MLP neurons of a small language model. Each row is named by its layer, matrix (down: output weights) and neuron, and shows model dimensions 0-127. Each number is 200 + 40 x the weight over its row's rms, rounded and kept within 0 to 999.
After each neuron's rows, "fires before" lists the tokens most often just after its 100 highest values on Wikipedia text that the model never trained on.

L4.down48,208,144,183,176,176,157,194,243,234,202,222,235,207,170,179,151,187,175,200,159,182,157,183,141,140,153,200,215,158,160,212,157,264,180,189,231,238,232,149,236,104,196,114,222,101,83,230,267,214,211,172,201,205,231,209,207,187,171,220,171,190,209,204,175,160,266,191,179,183,211,184,193,233,226,221,200,241,244,241,262,197,211,169,251,130,244,208,116,156,232,215,130,203,178,133,225,156,148,174,209,176,218,210,205,204,222,142,203,163,148,238,245,133,195,239,175,104,168,233,244,192,202,125,226,253,201,194,319
fires before: ".", " |", " |\n", ":", "″N"

L2.down89,210,203,175,86,190,213,192,173,153,253,169,155,212,203,157,231,253,170,238,184,149,154,192,196,221,235,186,155,189,210,259,141,272,209,235,209,218,168,126,192,223,153,195,167,275,140,225,125,189,287,177,218,90,184,196,269,148,197,199,217,157,235,208,205,275,162,164,231,223,196,152,135,216,190,208,178,212,146,257,234,236,201,257,191,181,178,122,146,240,154,209,180,171,241,204,176,256,213,191,175,207,224,202,232,207,239,222,215,205,194,298,231,212,196,194,247,210,129,169,167,185,209,226,231,180,210,175,235
fires before: " |", " ", " and", " =\n\n"

L4.down393,140,179,220,168,197,160,251,192,235,236,108,166,273,211,249,160,169,156,189,191,330,188,236,144,242,124,201,295,228,242,258,152,228,276,132,218,207,193,235,212,193,205,195,186,194,142,145,141,312,171,168,214,180,174,201,230,133,192,223,203,215,198,234,242,275,262,304,174,156,142,208,204,126,241,241,207,249,212,145,257,155,202,204,175,174,229,174,224,214,185,202,178,201,190,218,201,208,240,162,239,216,187,212,190,196,216,133,205,152,185,244,219,193,197,180,220,190,175,252,157,216,202,205,181,162,190,198,190
fires before: " in", " at", " on", " for", "."

L4.down65,193,180,223,182,126,154,219,307,171,272,187,223,206,249,145,218,212,228,169,173,192,155,243,234,254,165,241,210,141,170,163,216,176,191,142,263,252,221,227,222,149,207,212,73,155,164,227,170,158,184,217,187,274,251,181,233,207,184,207,118,219,176,239,189,177,209,165,168,188,174,156,185,206,186,190,209,166,258,230,231,182,194,187,223,174,194,151,190,239,228,253,189,230,288,157,227,178,220,223,226,196,273,229,153,243,179,187,172,184,233,139,185,208,176,179,167,205,256,127,191,172,201,229,176,147,180,270,230
fires before: ",", " |", " and"

L4.down95,194,202,208,165,208,205,157,135,155,183,207,163,241,168,213,190,135,191,94,216,220,244,177,151,224,268,181,246,210,175,237,221,251,197,250,157,201,257,210,159,198,238,204,206,259,228,216,248,207,176,180,141,161,192,289,113,214,307,233,190,248,208,183,194,250,189,198,207,201,184,175,261,281,161,184,221,149,188,171,198,156,248,170,250,221,174,131,210,194,161,189,171,202,211,209,147,224,129,184,123,216,220,255,232,108,217,205,199,171,308,287,153,296,140,210,193,187,167,274,170,210,284,151,199,191,264,210,199
fires before: "==", "The", "In", "M", "==="

L4.down757,155,214,194,208,182,216,204,244,193,181,120,230,181,192,115,224,223,109,230,204,154,177,205,235,222,208,161,307,266,176,272,207,165,238,198,131,240,261,118,175,190,209,162,192,214,205,253,190,191,267,224,197,199,236,256,172,198,207,164,127,193,230,174,171,188,195,236,228,229,182,113,257,167,163,265,188,172,185,247,210,192,245,194,182,141,186,188,225,274,269,225,163,123,154,226,181,252,214,169,211,151,220,129,187,143,281,200,189,174,214,227,211,169,185,246,127,188,210,286,148,173,260,224,219,212,257,205,211
fires before: "-", "."

L4.down438,173,195,177,160,182,196,204,139,227,184,275,199,158,135,296,189,275,185,152,269,170,208,242,197,197,243,138,203,236,176,223,300,260,178,186,247,204,198,177,183,217,195,163,192,76,183,172,237,217,263,197,191,236,241,218,211,225,220,170,223,229,216,170,225,132,209,175,245,175,285,254,120,221,198,179,148,206,229,143,184,206,240,146,143,192,236,251,138,188,183,190,166,199,159,219,197,212,268,233,228,158,238,201,172,187,213,159,120,189,237,199,146,145,221,217,230,164,219,219,243,253,142,167,151,141,234,235,130
fires before: " the", " his", " these"

L2.down386,219,275,208,168,219,188,143,222,122,232,183,168,186,192,215,202,216,194,186,189,261,248,230,134,168,203,191,142,216,245,220,226,227,221,152,159,220,231,276,261,214,206,205,293,305,127,129,160,177,207,175,171,171,197,298,198,187,161,190,137,237,170,176,231,249,193,152,208,222,152,134,245,184,175,203,319,207,171,243,221,158,194,180,190,135,244,149,249,179,240,250,183,213,260,195,156,187,189,207,167,197,199,210,204,102,233,148,152,154,174,154,222,231,183,243,150,256,143,195,133,131,196,201,205,227,244,263,215
fires before: "==", "In", "The", "On", "===", "E"

L2.down593,247,188,212,164,171,165,152,294,207,188,188,203,256,222,171,222,154,200,192,225,199,229,231,197,227,171,219,268,178,184,228,258,200,132,244,216,261,216,200,158,232,249,158,181,162,170,195,221,165,227,240,180,181,227,204,190,279,203,196,178,195,163,105,284,200,178,201,146,246,201,198,196,268,179,251,316,207,164,209,148,178,171,167,250,187,200,265,155,198,227,210,208,186,193,193,219,202,208,143,229,173,192,193,197,206,168,228,233,208,150,253,267,287,206,191,106,169,229,159,243,196,179,184,156,185,207,204,285
fires before: " "

L4.down473,270,188,202,242,259,225,239,237,209,107,179,161,181,196,233,181,216,170,196,213,184,188,188,155,182,263,103,207,190,247,257,238,182,199,125,199,176,124,183,178,221,155,178,248,193,182,177,180,178,154,258,228,209,213,216,212,132,197,136,188,214,257,193,236,194,171,251,191,205,162,222,183,199,194,199,183,209,182,236,229,215,266,257,224,209,249,234,203,132,239,225,204,209,201,102,176,209,152,208,261,214,204,150,124,162,279,158,205,124,273,224,203,218,246,174,173,144,190,193,128,117,184,132,127,281,180,196,266
fires before: " of", " for", " to", " and", " in", " that"

L2.down316,239,258,204,196,126,167,161,178,258,167,170,284,224,231,127,148,264,159,198,241,169,147,158,203,187,190,235,232,235,133,231,217,194,180,285,248,169,169,165,261,184,202,164,250,166,157,266,202,171,249,167,230,292,257,177,175,194,196,174,199,244,164,172,247,208,221,184,142,254,242,192,175,249,148,166,208,195,218,263,228,233,122,138,174,131,197,145,220,199,197,278,176,206,214,183,232,201,250,180,209,155,170,229,197,175,219,202,205,199,211,269,199,217,246,179,256,142,204,147,181,214,156,184,207,226,254,154,166
fires before: "ivate", "inc", "in", "im", "ime", "ison"

L4.down222,258,220,246,223,212,104,249,246,148,260,127,75,200,204,205,140,130,165,193,151,213,233,272,232,255,191,151,209,137,185,199,170,139,96,169,192,154,185,201,183,205,223,238,162,206,198,243,187,184,182,206,138,233,222,209,127,227,201,185,206,220,200,165,165,258,160,159,114,215,262,188,291,213,191,239,259,236,203,205,258,235,183,174,139,189,187,128,234,140,213,158,154,213,206,192,154,192,274,185,233,231,173,187,190,239,182,93,148,278,166,150,220,190,187,271,209,259,164,171,213,212,203,204,132,157,179,278,139
fires before: "202", "200", "201", "199", "198", "192"

L4.down436,221,211,163,208,231,237,255,185,158,246,188,217,218,160,152,195,149,222,234,244,129,214,220,206,176,206,250,234,221,145,191,201,223,227,243,244,213,169,180,189,143,117,194,191,114,194,155,180,152,209,182,241,193,187,232,178,175,149,269,180,155,230,208,197,242,157,269,189,171,206,231,221,254,189,241,258,267,176,115,228,175,206,208,156,253,224,269,252,221,208,266,210,203,180,162,262,206,158,195,188,215,192,226,105,177,171,188,203,170,190,239,162,230,187,229,205,233,183,167,215,180,246,152,154,133,242,143,245
fires before: ",", " the"

L4.down371,175,186,185,180,198,159,204,209,191,225,210,222,201,185,202,189,242,235,177,256,101,219,211,201,195,200,134,168,208,242,219,216,151,134,84,191,179,271,252,203,185,208,209,185,268,226,134,298,234,197,182,150,149,208,194,176,177,188,235,143,258,156,175,243,224,266,214,293,177,171,227,152,229,176,197,238,105,229,237,243,204,203,163,152,219,204,219,213,168,232,233,224,277,199,195,265,164,167,203,211,281,246,186,125,178,222,206,230,174,209,177,224,185,188,133,193,184,128,112,225,194,201,190,176,189,129,165,252
fires before: "ription", "ar", ":", "ps"

L2.down312,231,205,214,285,188,239,238,225,228,261,252,160,222,287,218,241,166,155,255,137,155,253,169,257,209,220,214,164,216,179,188,165,235,230,166,128,105,238,247,175,194,210,203,217,264,211,188,195,131,200,103,218,194,207,160,168,185,245,175,229,186,129,268,165,166,185,201,237,187,125,191,186,237,249,200,231,170,234,160,285,200,179,215,137,139,211,284,219,190,226,112,177,220,236,231,153,288,256,120,240,214,206,242,183,257,281,175,242,274,276,223,216,121,239,129,192,219,148,180,241,194,210,183,196,202,187,163,233
fires before: " as", "ial", "ently", " a"

L2.down126,168,183,152,202,230,181,204,97,225,175,226,134,213,159,186,253,108,179,205,185,186,165,212,219,238,177,220,227,169,198,242,165,163,160,213,175,245,249,250,170,182,86,256,210,202,187,188,165,250,244,139,248,220,211,207,240,136,119,258,206,197,247,185,175,143,190,180,183,174,214,165,199,285,289,169,275,131,183,265,234,178,177,173,209,180,227,139,230,184,173,236,148,235,261,224,179,241,194,190,230,227,225,128,202,153,210,180,274,204,201,189,133,227,234,273,197,251,166,180,172,240,239,125,225,175,220,221,144
fires before: "==", "The", "He", "In"

L4.down730,252,144,195,137,221,169,221,174,211,155,217,144,186,132,251,226,226,269,185,167,226,237,220,202,194,257,176,229,266,240,180,143,190,214,178,278,167,157,260,254,287,291,225,232,141,306,208,155,259,186,253,170,197,208,230,181,185,205,157,247,228,224,150,165,175,164,165,143,174,172,235,220,192,274,217,200,159,212,222,220,144,233,173,158,236,214,165,171,99,179,207,242,232,209,283,192,285,214,192,240,228,213,194,196,213,179,212,233,233,257,208,249,195,198,233,272,197,209,221,154,179,183,165,179,298,233,160,180
fires before: "m", " a", " the", " an", " "

L4.down32,148,256,179,151,148,189,212,176,148,207,208,158,208,166,189,162,187,172,227,232,224,211,251,184,244,216,123,244,239,202,231,182,159,199,207,204,239,183,196,222,197,258,140,240,166,216,149,155,194,142,211,161,149,208,214,204,287,246,135,224,115,190,168,203,242,216,153,200,182,249,157,212,211,228,181,237,231,249,199,250,179,266,136,220,272,188,175,217,162,125,169,190,191,214,258,199,178,198,139,223,233,140,120,233,198,162,220,169,182,206,225,190,220,268,221,194,222,119,128,217,153,148,239,218,199,192,253,251
fires before: "ition", "itions", "itive", "ed", "itor", "it"

L4.down176,148,150,198,195,264,222,262,182,285,193,165,134,148,236,189,227,225,178,283,199,213,208,232,208,156,236,154,199,193,158,217,189,250,185,273,163,200,206,209,249,131,247,243,186,240,185,195,243,317,301,145,184,185,270,217,225,204,181,237,213,190,238,230,221,231,205,150,233,193,197,166,147,257,189,163,145,241,208,221,207,164,214,191,260,222,179,175,273,194,225,164,165,166,217,187,213,184,147,206,302,166,177,164,143,222,170,210,224,221,156,145,282,254,232,212,126,185,245,197,196,110,231,243,237,240,187,178,169
fires before: " ", " the", " a", " September"

L4.down427,212,143,213,175,123,221,148,155,185,206,180,210,224,232,178,156,196,208,234,228,194,246,201,191,193,119,169,151,191,187,199,267,161,193,246,257,213,122,148,208,210,268,174,155,250,224,111,194,209,181,124,276,231,226,200,95,192,138,157,120,152,210,164,166,223,240,220,213,211,147,150,209,188,223,284,164,120,213,167,263,242,202,226,146,220,257,189,196,206,199,265,196,220,256,219,220,136,261,195,218,170,183,147,160,206,220,197,284,207,277,206,173,156,286,207,191,161,201,189,190,240,216,204,228,174,218,185,154
fires before: ",", ".", " ;", " |", ".\n\n", " and"

L2.down718,220,191,129,87,217,161,199,205,182,173,164,109,204,169,164,289,144,131,184,195,246,173,230,196,236,240,151,129,196,188,216,149,195,132,216,180,208,205,245,191,264,166,191,192,256,134,203,173,202,245,114,194,121,220,264,165,198,144,155,217,133,272,202,222,264,202,189,210,262,168,199,259,186,201,199,253,127,201,247,173,193,192,223,158,208,230,159,177,171,175,199,218,288,176,219,219,180,159,239,237,176,239,180,245,203,227,188,230,169,161,198,163,222,265,160,250,124,65,154,203,213,173,128,197,155,140,188,128
fires before: "==", "The", "M", "In", "S", "On"

L2.down516,254,196,180,158,132,170,222,211,158,164,237,192,159,269,250,236,234,182,195,179,238,180,230,270,244,206,173,177,151,227,254,160,228,203,150,241,195,203,228,114,201,199,184,209,147,129,282,166,188,188,274,186,170,148,171,157,190,137,261,160,250,193,214,247,181,194,177,148,235,151,186,171,218,217,243,190,251,242,255,195,247,148,170,218,163,203,212,127,197,175,197,186,106,256,213,267,205,247,204,203,217,102,180,229,225,199,158,215,219,182,248,238,275,236,279,134,178,237,195,197,201,180,190,216,151,128,265,269
fires before: " "

L4.down256,236,185,191,158,245,159,212,154,164,148,194,110,169,221,226,166,231,210,157,173,230,157,236,198,154,120,174,224,220,109,265,183,134,132,220,221,249,220,209,194,176,159,124,164,248,197,241,232,141,179,160,274,232,190,223,271,147,230,204,170,293,257,283,170,213,240,221,197,277,222,226,250,211,184,148,146,215,177,198,221,202,267,176,164,146,180,196,189,176,192,231,252,245,175,155,161,291,123,203,208,239,237,190,231,200,223,165,222,191,182,170,212,145,172,213,194,188,221,219,152,194,229,222,181,196,259,187,196
fires before: ",", ".", "\n", ".\n\n", " and", "van"

L4.down9,220,144,214,170,234,204,225,206,225,296,195,278,235,266,188,245,195,217,145,137,204,163,193,205,221,193,139,158,279,161,216,213,214,165,181,180,200,227,213,212,176,196,231,213,202,217,201,174,195,220,235,238,162,212,167,245,138,183,237,249,148,191,187,265,209,193,251,136,102,216,184,252,229,158,268,175,190,170,160,181,159,310,255,241,237,207,186,160,164,137,144,234,246,151,178,196,162,184,148,220,219,192,180,188,186,189,270,171,137,265,188,163,176,228,235,197,168,262,253,158,282,211,146,227,145,226,186,188
fires before: ",", " ", ".", ".\n\n", " of"

L4.down11,218,163,243,227,216,146,132,240,195,191,152,112,210,195,163,178,181,223,231,224,125,257,168,288,182,248,199,217,188,216,183,119,241,188,229,223,196,184,214,205,241,262,164,122,224,160,268,207,197,161,152,97,75,190,202,158,223,174,197,227,200,175,136,211,214,266,179,209,247,158,160,223,188,167,198,164,201,188,177,220,217,247,146,212,199,238,176,183,154,159,191,226,127,161,215,204,228,177,239,231,224,218,182,192,120,127,171,242,209,172,185,226,242,128,188,201,209,238,198,162,214,272,158,259,268,246,178,252
fires before: " ", " of", ","

L4.down383,204,185,145,174,243,219,264,192,151,227,206,194,248,212,136,223,83,145,213,215,122,228,221,224,274,203,181,254,155,235,267,256,160,158,225,190,219,111,153,245,237,190,214,226,144,199,196,168,205,158,188,197,187,232,156,167,190,188,250,154,270,193,115,176,185,136,229,215,216,123,164,196,301,202,289,243,160,202,194,200,181,163,245,182,174,167,194,165,200,209,241,227,172,239,232,190,164,270,193,241,251,198,288,132,168,215,209,156,216,113,222,190,187,196,176,210,154,143,173,216,188,251,241,229,183,227,186,280
fires before: " ", ","

L4.down260,180,182,223,164,210,220,185,242,147,154,179,141,279,159,196,145,201,138,238,174,108,216,190,233,218,264,128,178,239,120,152,219,243,213,244,233,205,172,153,201,207,224,161,216,176,198,207,147,239,131,164,166,192,199,274,246,191,175,199,168,248,230,151,267,289,249,130,222,205,258,179,227,144,187,138,234,176,244,193,157,200,179,237,213,204,207,225,196,163,139,201,185,209,239,177,174,236,175,199,230,303,233,261,101,263,184,56,225,182,217,178,180,232,221,259,174,137,235,187,190,206,199,207,236,255,226,192,172
fires before: " ", " /", " L", " -", " the", " Al"

L4.down652,219,127,232,245,232,255,180,207,201,151,135,168,153,150,209,171,196,178,175,266,187,227,262,250,160,200,204,240,262,295,285,110,212,214,153,252,247,188,176,239,255,221,172,256,183,266,237,162,208,263,196,154,234,159,218,153,190,170,245,184,278,184,200,275,297,171,230,168,216,153,169,209,218,246,225,235,220,210,118,220,232,174,241,194,216,188,272,210,157,313,145,191,125,184,242,208,179,214,202,212,188,229,277,213,220,190,198,168,176,158,168,193,166,169,174,205,203,188,193,175,173,191,192,194,225,217,165,233
fires before: " the", " a", " his", " her", " this"